Weights of a small transformer language model: 12 layers, 12 heads of 32.
MLP neurons of a small language model. Each row is named by its layer, matrix (down: output weights) and neuron, and shows model dimensions 48-175. Each number is 128 + 32 x the weight over its row's rms, rounded and kept within 0 to 255. Numbers have three digits each. A neuron's up and down rows have the sign that makes its largest values positive.
After each neuron's rows, "fires before" lists the tokens most often just after its 100 highest values on Wikipedia text that the model never trained on.

L8.down286:120161118120154113069128105143110106099163155118120101126139140100105105128123168158113141160128150220129178137164186124154063179070154181117119121187129181094077117107137154133174166173132127131125091123173170089105135143174091154190144163135148064118097081102113104161089121120169121197135118065110155208125096072148162119153181141113095153102109096108178135121123127146160100163115
fires before: "on ", "in ", "of ", "at ", "after ", "as "

L3.down471:111085173160127130117096158147157126143170113162147074101101164122176156144150113171149129158103095118103162175091144110088161129189145133100110127076153149141124168164075209132082105147100076095118184133125149131108057173147130110110156118141148154145109116120145125140091073081164129144133153161070148127100118155168112201187118161112177122126177122173133058120113165063118102118093
fires before: "le", "leg", "en", "ext", "or"

L8.down28:165159112148136131122088132059179146105108159179114095085080136117110132101127106133106134131153122069103074120140128176156096157136137136146118154134150196053154083096130151108116177181119133172122110176138080145115146142098108085126136127176101174138123155155128138073144152165124162143116089095160127140110127203145132150160129125095125124109155128156132136139145134108166122078142
fires before: "\n\n", "com", "\n", ") ", "c", "\" "

L5.down145:142130151101140108148120129128166084132105058126129134093143137143190145131131190073114135175156138130131155134126134115092108168095158148084106151052120150095132129135142141135105172157153163095147117155126030129150164101158136102137119155161128118124088163154152080210076159124156190184053077132158127159154115120152140099093129183103097088125109150181113137122066120168157120175112
fires before: ", ", "y ", "y", "of ", "f"

L7.down443:163122173129139122151114149139095106170109108143111115160145116065189136134116081166139139121127157144159132083099109107183074135157206118126096196105162114048112149151164140132126135106125121097081073116140144124178139057128173136148094140101121092172155109095122144154142139138135126114082084082095191175106088127120137137166124079103113080165029127131120113163159153111121108119164
fires before: "to ", "in ", "em"

L8.down383:125114133203143153095103137087102105104117125124134110154132075090115096137128143156137128114154122124114128116122119095160100188062129173100149136090147194204156079093117123164116140123121122141162131110144095147091161121120186108147046070153132118124155194077101151135146114131112118108110091087145130105141132131108094185146132057084172106146164136098153165150083098108118117177069
fires before: "ing ", "es ", "u", "p", "id", "e"

L3.down105:151170130124137096086139118193051113108097110097155075154095151141123140158136195118149131155101094138144123100111145121137107152109096114105105070168135131098099104167129176167165178135122109091075153093170097133109139126128160121122191087142163053068162186143098105191094097108133082158141094129077135159201142090119080143068161152155093154141143148133137161117183164142201126093102
fires before: "er", "am", "est", "es", "al "

L7.down406:154048106084102143066132116146089141120142122130133120153159135152116128098104087098099178127130141115149117091131141140086147082112153082190071173147149118150172135162098127132140084132129066167095128120097135146074103114124125123132101157156156193157104130147145132143124067133105135164121072114110136127132145140106143127090083169154128140134155163112126153052146158121193128187121
fires before: "ished ", "s", "il", "ic ", "and", "ov"

L4.down400:145136120136130131149123141115089167091088136171108167085126073058131140141098076129118142157172107146134071134111180156124064127109119113113126093196105154155099141106131134119145064113098082128130100088078146125078117178095153131157056172176160141188151097101103106119144147144101122147127191179144155166133176150137197112133106144110160144123139123152140125123103101107157099141154
fires before: "ing ", "er ", "er", "ered ", "s ", "ing"

L4.down219:143147119142071121084154069156076158216152185120124056131116131196130143130137163126102150145139102135141128084161160137192118138104152161114146084144158114100083047106146145170098151194139142192202124148094155107147134128121150111126134142112130111141104037085054103148056122098108194138133124055135074117115107146106148129120183136111136131082124151078167132150134116161171167115123
fires before: "s ", ", ", ". ", "s", "e", "als "

L4.down327:132120080167136122058136170078135138120100149099146145093156143107119135115109124143143078162111125147115134104105139190110144125106148123149119127165118102146076094055125108132117112115132103100146114180119150145112199116092132170091164138108115067093084089107194084161061145122121150141073132113112134150144082078083103168169140082110121086132142133157166109189120155130134099097191
fires before: "- "

L5.down21:138144105093152100102124134109146173191107112106148111108090107116129109102135113175150068111113173056119116139128151147096130130126100147113137152135092086083145160066106097157127128124144155067108176154083037158102161119192142167137075090126113132149103101127159137179154126131171091162108135115085100105124128110121156154193164120116075112148102119129152121034144069102134080113122
fires before: "\n", "\n\n"

L4.down148:179147082151070121072129108160111077166166107143176125118107157176185098089116137097127119168099147123134153123140121122087106084135095194131043110079131142135136120110131129167087111091147146080138168109101170111152085116116134155115124121115155140152105118138118079141127185076123123081121143080211193136151175177153070143154120119133108136135126133108146097120147126129213118151154
fires before: "s ", "s", "ing ", "on", "th ", "on "

L8.down465:109101099103163099141114176184111135119149122154127135105068125110145133131105107071109118109221150163102130077110157183192082124045137133102144092107123121097128154095104208132133120120155110111144124076116178111164165073172131122126105108088102110075179082108145045196213185142096095115099092109085158109156075083116152146145117132133138128068110168153132129120140118139148126147111
fires before: "er ", "r", "er", "re ", "ers ", "ur"

L5.down205:151122069176158124094087113104139079105117153112177147167095089098150160144141093110133114098112109100086124138124186137130129072102126061136130156114145112109183108141174132101140121110125130081150154150145161161082053086145116081155122107087176105158142126153072089115115110136126107062095108127173052105141112133090157137145088121105130120167113091146080136137146075108068145151137
fires before: "- "

L7.down397:142107099111094128156088076140157126119124077132086087231118131179160173114239087128164103109140105131070085143105125118122093108081075127126142102183144124192174126061079123159115126157133066187156152071095128113135129201149126152112170078150103107157112175148159146204176111107117076139136150122090145141139182199184114134142146131118141112138085086073138122103167150141116147176129
fires before: "s ", ", ", "s", ": ", ". "

L7.down68:145129100087119128088084118160134110136163065129107105166124117204074152099149148177130109123090085140101135166159161108152127119135118123162156092151180123157180004088074182177143182096112086124100120126105147112170122144218122200144127024112143149142092160144135128135045166147175130123159144155127104107118127161084089115130074126089103127152092144097109111116156101099143108145142
fires before: ": ", ", ", "===", "==", "=== ", "."

L7.down319:165115171082080145123100127119071100123199105121105114100149210134105168142102126108076134167126179180127140093055143107147088148078113124114127128099096119202091146165111105139192127126132128141124109082132179107123102124176151130177167151178112116128126196076153123096079140123036106141121120137095161130138120165161158096161160143147173127108147156120096127171085081095154122121153
fires before: "as ", "to ", "in ", "for "

L4.down500:130153143150111144148120141127140074119121146049118137161141146127143159131116107078144128104130125055175112110168181120118200130091128088079137099099097101157128116142101149184075167156114105161078055089122168143122234110071128125128109154134129141149142116131177177103132124105080081140101135119123106155138133126101163134119126144136159118140149149069113132097172085131120129078082
fires before: "ing ", "g", "y", "ing", "y ", "g "

L3.down106:164118148090120137056091163156119165184075075121098161113074110183124104125117119190153100124086178116142171142119115163140130171117120137103113152083059062128056187109166179143130115115104120115133136135119068121121125122156150161095139134144189092182137142149102093141160144102110122198138142143155096085116111168100128156178153123115115096161126123092065108122141140164175124116156
fires before: "\n", "\n\n"

L7.down165:147094098157130120115081115132113095091107099140126145113161089096171148118198153060102170176092149163123136138159136153082034167104191148137123153107099167136117137094067127164091120112094106139127091100144122094176089124141135152137108142178110163169151136064098099171141067130134093122110182107110097110166156133141119097109100096153102150145102134090129058125136155129074096209126
fires before: ", ", "of ", ". ", ": ", "we", "."

L8.down281:098131195146121124077178123151144114081174099098119061147101125109126109141133204107132154107130065082161125138114127163140148133066132128111112094094125097092115143119122178151110078139098165087118169099077094110142173066105077120140091129185101105108155126127119140074096128076139150120119152098116070147127089145066172146069064099071161080130151090159125097115091133149074209132147
fires before: "ed ", "ti", "e ", "ie ", "age "

L5.down41:137129147052141100137119163154154102087120153108187120113160157134151093102081095120105160198126104133165183122159113107140116098140091165109081096107105176137140141063144078092140137132147059137160129128071089134135104088131108149112101109123128128150128118143121048172127161132131189133098075135099189147142076091155048100114101098141109108106122069079103118082167111124098131138113
fires before: "| ", "|", "atic ", "ed"

L8.down456:115194131113127082135150165143107128171154163175187125166164141115152160142124122118064168181135099132069151076168134150086135120107153047153191106093124117147109100127081135116066131091171104122089174160112110145125135130090198130136123164103127128176089101122126096108095185124119151126105160132169147178100129169172105138089136174161114138136144120115113099204135099114098100128115
fires before: "of ", "national ", "than "

L5.down494:093151161131159153115121105142149065076136161155056114112140121100172141109135119104124103118115080148146153144128098179094156146184138129147116086115073149107068153127114146135177133138105101157171111086160177137084125183090117147138168151132175084066125080114143168097154200115145196112123100073069126090167149168092123141076124124117168093056148094122119176146048201154145092174133
fires before: "to ", "e ", "es ", "in", "'", "not "

L5.down418:112121092156124119133060193136127145104093149147121191102159117137129098117131075163121158069086110096094123091141121143153159127141153130125131091139136100109115122117129140144146139089082133144144076123120168126177098108152188103145150171141181142112185141132174118099156068127125168082117089152119072105121098104125098117171183110114057156119073134158094164177163100101116152062105
fires before: "i", "ore ", "re", "or", "en"

L5.down175:071132095162090085139092077126103133187107164112149084148147056077084115140160101112106076142148147146124156094197116154107155127156146108099143147089162146119108129155123086207141167035102113102110098198179167112159171134113094119103110114096103111162123172127118177083149117130088100114168128160157117160091112128152152082143125141082110135142137131150154113138128123162099113155140
fires before: ", ", "s", "s ", "ship", "e", ". "

L3.down132:140122082073126072122131102114124138118133125172094049171143136092132065124090111136094105100088113088190153090136137104174140094120191122149092123157108094118080133154145097160203102164094092149088099124144142159158137110141113102128170123125176114146074075163082112121118072185193108094106103142157184154152160115122063122128178135212168099120155113127086116101090148098148100133101
fires before: "ch", "am", "ch ", "er"

L3.down374:100120137201149159123126097199156183078077160098172130159137099129155147167117089115120115155191085113133132130115141122117149084163119134083104096156089102187086175142086097117080114113093113166125134174143100166075056165140138148140097169155123110064128163161092142108154168095130164144166162117144111165089080152074164084138132097137176133182052127105105178153133228159127104108165
fires before: "v", "c", "k", "k ", "o ", "ul"

L3.down347:163121147121122161190109105162133141144099091090140174110107138101098078111131104155165123126134124132126152094132095138183112141144074144143090068132072146141095126151140089088182149150233106128106096056137169109118110166135116077127074151145103131137103127165149132138087198085124055171074094106171138141129155129089093099166127135159124133169126093143149064098138115175148091174127
fires before: "s ", "L"

L4.down25:109152135127072133182149097124130158189129142135125096127138068152089099078106085131150131088189108137099085169162170197076083130120128122098128119153123122135133119125148140161133157076117112187079179108110198145144146137155199108149148159094119103160081151120153123143140115134086096094084148096193157129148182093139149101105155110110128107110146095164144088129192134142080103120122
fires before: "\n\n", "e", "ed ", "an", "g ", "es "

L7.down258:160127137113100127147149120078128181115155111153036071136116135138090128161136106141063085181101137109117150140135116113119172091147149069104154114123142142086118147210063081143141166150210141126076128141110095104087062150070101074140107098139159163187131144159143125137120096144138129169106137177160081126136108088140128101145189153178143119135198154108128168146072167120110133149134
fires before: "of ", "and ", "in "

L3.down420:165135122147143086078159174131166147135208156160114161051141169115136119160132115112148156176175116086121108173125126162127069100111109219151140088139126127108100100156093113108166064090095147178069086066080181135123079131152153146126112102090118151115088147154120082115132174172133164134084077110137158171101080181144114159091110197100150135096151104111120084109138137152113098083157
fires before: "| ", "|", "c"

L3.down114:140158194104172056114099136118136112130110192057107092148108098161091158115133107091114153147159151170151128122075163119106134115179109122151142154174182176120077105117133184104079141098078107079150136085101145100108159083159137088164145156214147137076142148125173067097148148169119052074109109145119172119132129094124051161130127135147069119108154138082103165113196152185196126128144
fires before: "er ", "er", "ed ", "ation", "s ", "ation "

L4.down358:168116152117098105104110130181135121126150108121118089176164145080114097135087146102126113128150162123118152131094140112126121105061154088161131144111076077029184111091106126143113082085098158166057114150062139147079195136118133088174173152138140117149123087165100141139168151095118088132125117104162140122126105089109143125178142136129186082118134120109144091068168093117088115138130
fires before: "y ", "en", "g", "ater ", "e", "at "

L7.down83:164147143092116108164120145150164095092057127121121109161167135075118103120148136135107064195136086147105125151147139166152137140163157154112073098107139108128117098100116142092158126108098127109095123090128104114084132134127104143128175093144101173100080174183140189090139129151098159161102119151157160132130122136149143143096132158118097142132141133130145127089155143168180120164176
fires before: "| ", "|---|---|---|---", "ed ", "i", "ot "

L8.down333:135077141040111098137127124157075180172177104124155109132112109169154136141119167111145155133125194157100103103112112158116129116101143164145112160150095136153142091088168087158096142128119104152162140057153062118167159112171153160074135088146106126144100115159113135133155163131106137164157128123171130066139133133079075099126135180066157129114087151122071121129094124109150108079110
fires before: "\n", "\n\n"

L7.down261:141121128119150141110108134092099124131188071139142076097117078154106148130161085076144173166132172098093150107128129101149121066146167164122105131088180091104177151131153101149099107111166161079132108180136102101110139083133111091075062157084167109068142076174071163127121124127076104109106146149171117118140117152137158135170123100019114141141067194187086098150143079168129106124138
fires before: "in", "ro", "ri", "em", "ain", "ack"

L5.down462:096051162144136125125176169103143146114082095124137096077116067085144120117133160181092111105128121056112146133137177092108116110098127152105111166187087161082143137069146134146083126054118118154150102188143074130097098114156149126149170113073143088134065098140113131172132118151181093120109160107165117133159147101090112088139128131140046148128140103119145106059194139144132172163130
fires before: "ing ", ", ", "s ", "ing", "el", "er "

L5.down80:117159115134128174072157134111107140190135170091168218112079122121135108164078114079116104135111118124137150122120114138098153099186163174188134108098171117191164082123095132177112126149129133114157113098106164093219121110040127120066156125093132159145114121057141121123110142135121092113132096141116165146124116111085061185146152143099202126092128142057134121127170150153124142094139
fires before: "ated ", "e ", "t ", "ate ", "eg"

L7.down179:150151127162096117082129163093074193102177128144079103103147079146129148148126155134149076133136150050114131130113180134170164192151137147128095181124117079109131164135138184124125122088158107129163121134160112178153114164149145132124152149138077079142143116171105073126116186105096110109106127138190135202116160101108144151117138195135208158084083114140139095121152129072166157101155
fires before: "ed ", "es ", "tion ", "al ", "g", "fic"

L3.down421:115144156105148080101127076163145125122148147118107161128184126175123137152156169145087095104170121102093106118138208101184098141101160144100129114115097080129130051111091097096121174069111183135134170125160129155140181154164093088133096044124108096109188161122171104134052152142054097168089113159052139164103194132102095088109099173158186157128159135116139160096134102115214079107106
fires before: "y ", "es ", "ally ", "al ", "ist", "z"

L8.down366:164153129146143150129147124137129106156087104120154149157025172061194110094053124104152141118170121122114161105160155102154139184125158129095146161157124087135114158107165083169097092126155163109066126094089083114131169199110136111115152129063144101129163157099191104157118150132144105192094147091168156109170101124081126109148167119064137139159109139111203156079185108098128155079165
fires before: "| ", "of ", "h"

L3.down199:121168118110085159110114124071162125147154162127185151079129138133093117106129132178144107088194132166100111092114130185161148143109155151165130093150188099153148166146134168143126113109067110141119090180183151191151143131160146141077059202089121098137117187100157105087155158127101115113124132126138114137125112220116141142143080171162130133153139127116146128089119138121145086121112
fires before: ", ", ". ", "==", "\n", ".", "al"

L8.down241:158109146146079104127140143148099120110133079154143134068101136159157150115163153110099129104094125120104156169167121103181126163092160178129114152145147123154103116155172101231172110058119139147144048110157099091175174159151185141100121081190142161127176098179086091146155128096089114160163136099140121135109111096107084196153160104104074109148064158188155065147091189127122170125122
fires before: "to ", "and ", "by ", "to", "ri"

L8.down217:145179175143156086174131161128108108105114141107079180090132144141112129080100125150115211075147192123108091128125155140101092140136134115161141158139031093138118117161140133140091139174082108132139118074189167164183090140159102169141084150059169111183111074120144114105059176109147125132105123116141115158188110163121155153088144134115126186080191186123131131132128107173108156122189
fires before: "ed ", "e ", "tion ", "ing ", "ie ", "es "

L8.down323:138076136111154056122070146166186166139101166161134122174109140113163168157088096097104131110114185079080145163109150118158138112150124146122123094133102152155180143159190155079125075121104134071158154114145111127135177196154074134093170122133145108128087138130133170151109080108143097136073107096105074145105076177152096158228086117135127098162123158093098118141125178134110124078171
fires before: "- ", "F"

L8.down125:108142179136053177125094151136087131131101121158100142108142109169122144162124126123116137180154086148096147086181110110060147102060103124155185159045095104121151107126133091108163115148076071108090115122128171159152169110150076101160155097135126076106130132159102069118091100153129119104142149123188108147096133116158084131097117091106158143079122115078134129088098084137088161099124
fires before: "or", "org", "ograph", "ial ", "i", "istr"

L5.down28:135112067071128144177146102128148041068112051120179078193155129129131090101168094131137122174107091107136146167142118179136072133130085070169066133101128138096139128123114119123100171096104101088091110145120132151164110071108166185101137155147198137134127101085107092153141142131153123118116102132123128171131133110132114118103132086121113147181153106157092220137142095119125118111132
fires before: "| ", "|"

L8.down21:107114082115091078134105113130147182183167122150087139158084145108142117164174117170114093177162147111104073171168080095106087118184143154136153104104164179148133105116055115149126122158079135114120103119123093147136150105131164133125126161081158142128114161096106099131109131129150112130147085202104104140175120170121049096155143126163076116168168086108129168108182119084209125083087
fires before: "\n\n", "of ", "(", "| ", "play"

L8.down130:151089165064095094161121188124164118170094093184172121135133116124130153116118141143140123152055132148088164157176142125081122136124152126130080112133086093125036135056085110137136116155130124162134107121092014167072133115117195104145089151107133109134139118165111109143123164074144122118097154109083100138148092107098130163173141153125160134172165143132121080070150082113107094136125
fires before: "\n", "- ", "\n\n"

L8.down501:152158144138153132101153103114047126173216097174045169096108122109155155111087057105135106152125141143140103119156128091092091151105155195152174128140176116138135076127126144133122158121131122122112095153167158084099116115117099118179116194097056091121131129106057118117129124143128123134143095100076133085086143167135153145095095129121112129194092113124155136137108081165201110105152
fires before: "to ", "re", "ren", "in ", "th "

L8.down227:093152155122105103101118120129110156087151139110117117147077128155162181162193154117157096105099182079190132127175099171134167114111127129125125120170119121140064096141072120167148110114155136137129116163128138153162145074134098093067124114166130090148144151212100113178081104169039129134094112120146113110117174132101086178161170148098163158141173143119063097134124057074093122227137
fires before: "ed ", "y", "s ", "at", "ing ", "ement "

L7.down225:145115151114113132124158064170127186167085188089149172156164121102235103140102122119135115143089109150131170105144179063174196156130155125105147210085156102119138120146196127126149093092155158185135130183115131147166111133122140115125150101077163078159159065093164083137145103105099124148159072100141100132117179166083099126143139148121145164100126145116073085152132098074098170104145
fires before: "an ", "an", "en", "olog", "e", "en "

L7.down490:136154138146157179107105105127160112168143154075160148078112141085122125095158138106115100153168144149153117153119143073107093165122147119096083109138149123191061123164132093141107099115145118107105090145132148116073117152093126156126119121090122110138138135101107150113173084178141214089131194084106149158149037140149179167118142123129113092174103100074153152116117127103155093123077
fires before: "of ", "and ", "who ", "in ", "for "

L7.down102:142098163091101141101138143153093158109117142130184095116107118108143164172106099131139176155096094190134149133146127104117173123128147133072141105095103126125064119170154153128086054140134082152120111111134162186150159153121116098184119162118186082195127114100070136122135089111153034208098140121159137101123166136097128140170168094135118106116101156165095154069140112096076132105066
fires before: "| ", "am", "to ", "ch ", "emb"

L8.down190:176154145127087165064186160129054180100134136161168144161140109150141143108049140111121139137092129110158099138096104113155138140092143142140135142068106132136129121177104114093079154154183109112084104145157032114144140103173100129154131070117160145125120132093125147089109180113156157169095088077160157137133112083113168123163101121174146146116172171096159121076098157107124159043154
fires before: "to ", "of ", "for "

L7.down419:110136095082164098175123070100111110104072144079097096126074075111111099074140123146181143162053142102148120103120161128150135119156162146135081133173182125179121092156089153061106132087151083135140144104125158143166140114133076139109124086167131144085125111173127171143137182167050106110117133103086144184123099103058126165136099113127115129087126078130088152125141189056191128141149
fires before: "ent", "ents ", "ent ", "s", "y ", "t"

L5.down446:109168126191148106114120160133135147169135136109097086082142117126146101079174125103141097135170099167118178110147178119124189136123086096116070140122147175158169181110158162159133148111174094099135169092114178110167126127121112080163079136143114107136139139121138140150121125105059082132125148143165085099157105080126122104150106170073120110151082117079150099087109107083129161062145
fires before: ", ", "y ", "y", "ose ", "sion ", "in"

L5.down429:117121123133108092078124164149192140131116121168103131102156091144153112106133098106062110172107132135115158116097133142087128070157195096168137148174153147105131140123147086139168150056065104105103108164196142141137182101092071138129167154151131139167148171114145145109147129206176092152194091109134114089131066104204137110099134106121128088137138117146142065153193124095126126124102
fires before: "to ", "al ", "ated ", "al", "ation ", " "

L3.down151:122110163133097126134161116088142072168163177102162066057128149144103137127134035137153114079115112140140143146112129141093141131083184131139081164099134156162083157129120112135160110143154149119088098152075157099149112121052088137175119101067125065098153127166072185134090117115135128110128178099115154104155124133111062119128151135086145115088105071098141116145137142128101138169119
fires before: "us", "e", "eg", "us ", "e ", "ch "

L7.down80:127112195098147126157156179169127133114123109126173085180203113161138119155106187138127103141175163183138131145169098143178154128157116150149153075142157149103178079108157137081085194092143162101100153121129135121080101097146109115105088094120164184144080180110121061128190114107052089107152125142171114128173092107112102139176081176122095120111186160114117164091137119105129124195157
fires before: "ing ", "er ", "er", "s ", "s"

L7.down398:165154138118142073154103128091139157172107118078187112128129177115127176139078157090157147085087096119157113113145170122106146088082147136106170163168078138126177201084125146107087145141142109130080175078143065131118147136077196109116098099172115084099137038102149167119151107111148113139116168131112141119160167137108122144148164081184191131089172111167082143170155167119146160080104
fires before: "\n", "- ", "\n\n"

L5.down374:138135179150143146135174140173137135098169174092101115132164135124152127177154111129109175118132142181101179123126123150118119124127139107127176123120103131120182124061105135097174115160157159122064113049074200164190157110170143174137138142097150072071112166052138152106130128159161185130157149127151140117127153124163034118105107150166108144038059155129107172133127138143133162129143
fires before: "er ", "ial ", "ment ", "i", "ed ", "e "

L8.down271:149100165145149122157124165152110109070192169101149106117159147154127174169073117079145118187119131170087169083120177120101175148137158142175164177164126099092078136162149173106119113173163067140101109094126148094114141119109165151120133111120133157117151131184117196091099134161114194091129137143112092151171131149096090109152103133079107176096103140181115118061084070063127149079185
fires before: "in", "ro", "ain", "ri", "old"

L7.down112:109170118086106083114161121123150107152198166162191101181122119150164072122134110117123082141088194128158123115077167125102107123109168142183216108108182112151191130106190070082069138143141132095131154111114106185114154113111134095122115163093126105100176105068089111123168109121131117187144109102112152146148115144144118102127113127214126093148112097073165125088061114095113125101119
fires before: "of ", "| ", "p", "|", "f "

L3.down393:132121105102140125166155120072128131158158117105180186076056125131133131080104147150145157117141153132147178134124155113126137148183158153065113095125085095134092184140150171097209126151071174107133158130125103092175221131094168124134101143098161085129132150180155149099186117100175082126119155111114138083139149145143134129083121131141067144128114066143162195059116131120083139177083
fires before: "m", "oun", "l", "th ", "ch", "th"

L7.down222:164141132099111135202134166166092122106143187119123119173138089166109142156169154133104152214074085110167152156080147153125125160110086142108054116105094136090166158118092128119097114163152108116081140121138096185099109136063180070181129130182139139119151171128076103130145118138111162119169156131166135105100129141179090161134102120137130081140100108143134162120164138181184111108057
fires before: "s ", "sion"

L3.down239:161107146139127099125147180094153085153152137157118149130162150150180041102109106072113164123193152098190148087159101154151083097145114128090144146109093112171135170145120163152114170165116140135157087116079104143140056125159112135132108166111184076190185165123189145069120071109079087185124111161065109123155112140117095132096081142146138145107152136139159168132145123150107078122133
fires before: "om", "ac", "in", "ther", "inc", "of"

L7.down34:152124077126130141078145143176128072096107122155141130127120141163178104091120130141087118095156122137153095085057080155134132107134108121199071133182131133097111155157114124071148067173142102189161182126130115168105143100149137157076105144152161105116167145147147112168132086124084140149088099138107084121076174121143074140107161069139104091075120123162135084132104120149122122122106
fires before: "ished ", "ic ", "ic", "om", "or", "ish"

L4.down301:167135141111126109082154082160164181089110151150133149179115143110145104147147107111126102114108141160086159047077176151129110164146123075135126143153139130128138096113122131138086114144161090180132187083116206098164173093122176130165165171119111099166116100104166176136136094128115106144078125104089119147103154101129145142151078125122135110139129148137151167189128138097164079076154
fires before: "any ", "le", "an", "e", "et", "ed "

L5.down301:113127152085116160061157228103098146138167105139168131169110161138118107134111124152159162193099150104129157143144164117081157099142122133128166118195069105163145113123137151119108091127159142186106136126090074115069144179148182150185122116144119192141097164161128100127111189097177186115154129160113156142144117085156114130076107124125055112191102127160127130130153153109123193125075
fires before: "| ", "st", "well ", "a ", "|"

L7.down401:123140157106138133088122155120124132112114122104142116102140149129147073082145117095087208100221109139116087111119157108160148075032141134158115144153166152194133080130097108144161151164157165114119127067095147173105114078168100138088111079096147151139173163157121117159135179142071124157079096122106087178026151128061115095145151134119123136115153132101123102075087130074094126131122
fires before: "ed ", "s ", "es ", "u", "e", "es"

L5.down336:110116173152113096131210091138163120110163121171183126072089054125130148125179073157136165120185102171147125144146158174142045160123117178105173154135173115126127103172183145130197186121139166137134084144125136134161185091111170098119129114107170166157079116101134121149152112145107155126137084120181064169136147105087135131143192115136158118141099175143118145075103148115165159124123
fires before: "\n", "s ", ", ", "(", "e ", "s"

L3.down206:153093168154120059085143069143156077154116087096079107152096121129127116172133123156165161125112104080133119109142147153109110117093083124093134130111116130148183060174113113159152130164126181105122184101105100096148151148085103148200113088150152141109126147153142151159119093077102099162128129072129145179162092134180137139132179179129142161161137140122143157125142119088103118111110
fires before: ".", "; ", "en ", "–"

L5.down237:164161123115176150102127174139100162047156147114159161188158142164173109143151035102112151134087076126072127103143095159183118162115121157192096095135129174146014174137133166163146110098175103095129114137129177170120104117128107109145105134088138113172136155135099135106095181200124181136087185091108159160109168127139079110154174148153100110129106121156149073185147125117088150163114
fires before: "es ", "ed ", "ing ", "ial ", "es", "y "

L3.down419:165198171062132150090148103130159142081085128084112116123127136183129126075088138184129148127103143131126161045129146161140103110065176136147133090129103168095147117196152103136165132193144188145125124159086080112126160126122157158141072107143127133131167107155140156124171170144109078120110111123101104141113101096144122101113166086107080151096147144127151067155132079067149131193180
fires before: "ic ", "ished ", "ic", "s ", "ity", "istr"

L7.down383:168104156109144135076123119129146127151162105101091130148133133156135140111106101145087178152118138188110077130170127124112136075101074146100100111134136079133229091126176123082112148090127116095114139171144096151168059061133116117139090122064153147108110115134113059117169121141132126159125182090225163107058117113091109098155158140082123137122125145111115214098097138102193128125163
fires before: ", ", ". ", "'", "-", "sh"

L4.down419:153158163109133165125137141111098083089122156110186181091113125165141113170145128032102123176125115078090105102171140116103079118105180123133150148092149196141074140145121128100115144167093116044049130125115115142076148106085084107062092125107136106141159149141137136141092147174069169134162151102133150128099059135176091143134111133114178157140128106071126156125092144066138083084141
fires before: "of ", "for ", "and ", "e ", "200", "ch "

L4.down404:103117129143095149108064121104100092151174133142128102111100141141162163148115117115145162122109061115109112151127115151099122079111113112167088171087139158204078174144112154138197126141117128125165095174092151130083108096121159114114078145145119078149212094134124129124168128170074145095189151146081109159146115103109071149079116122169138114063162143126122104170116135170135164159161
fires before: "ing ", "y ", "h", "es ", "in", "u"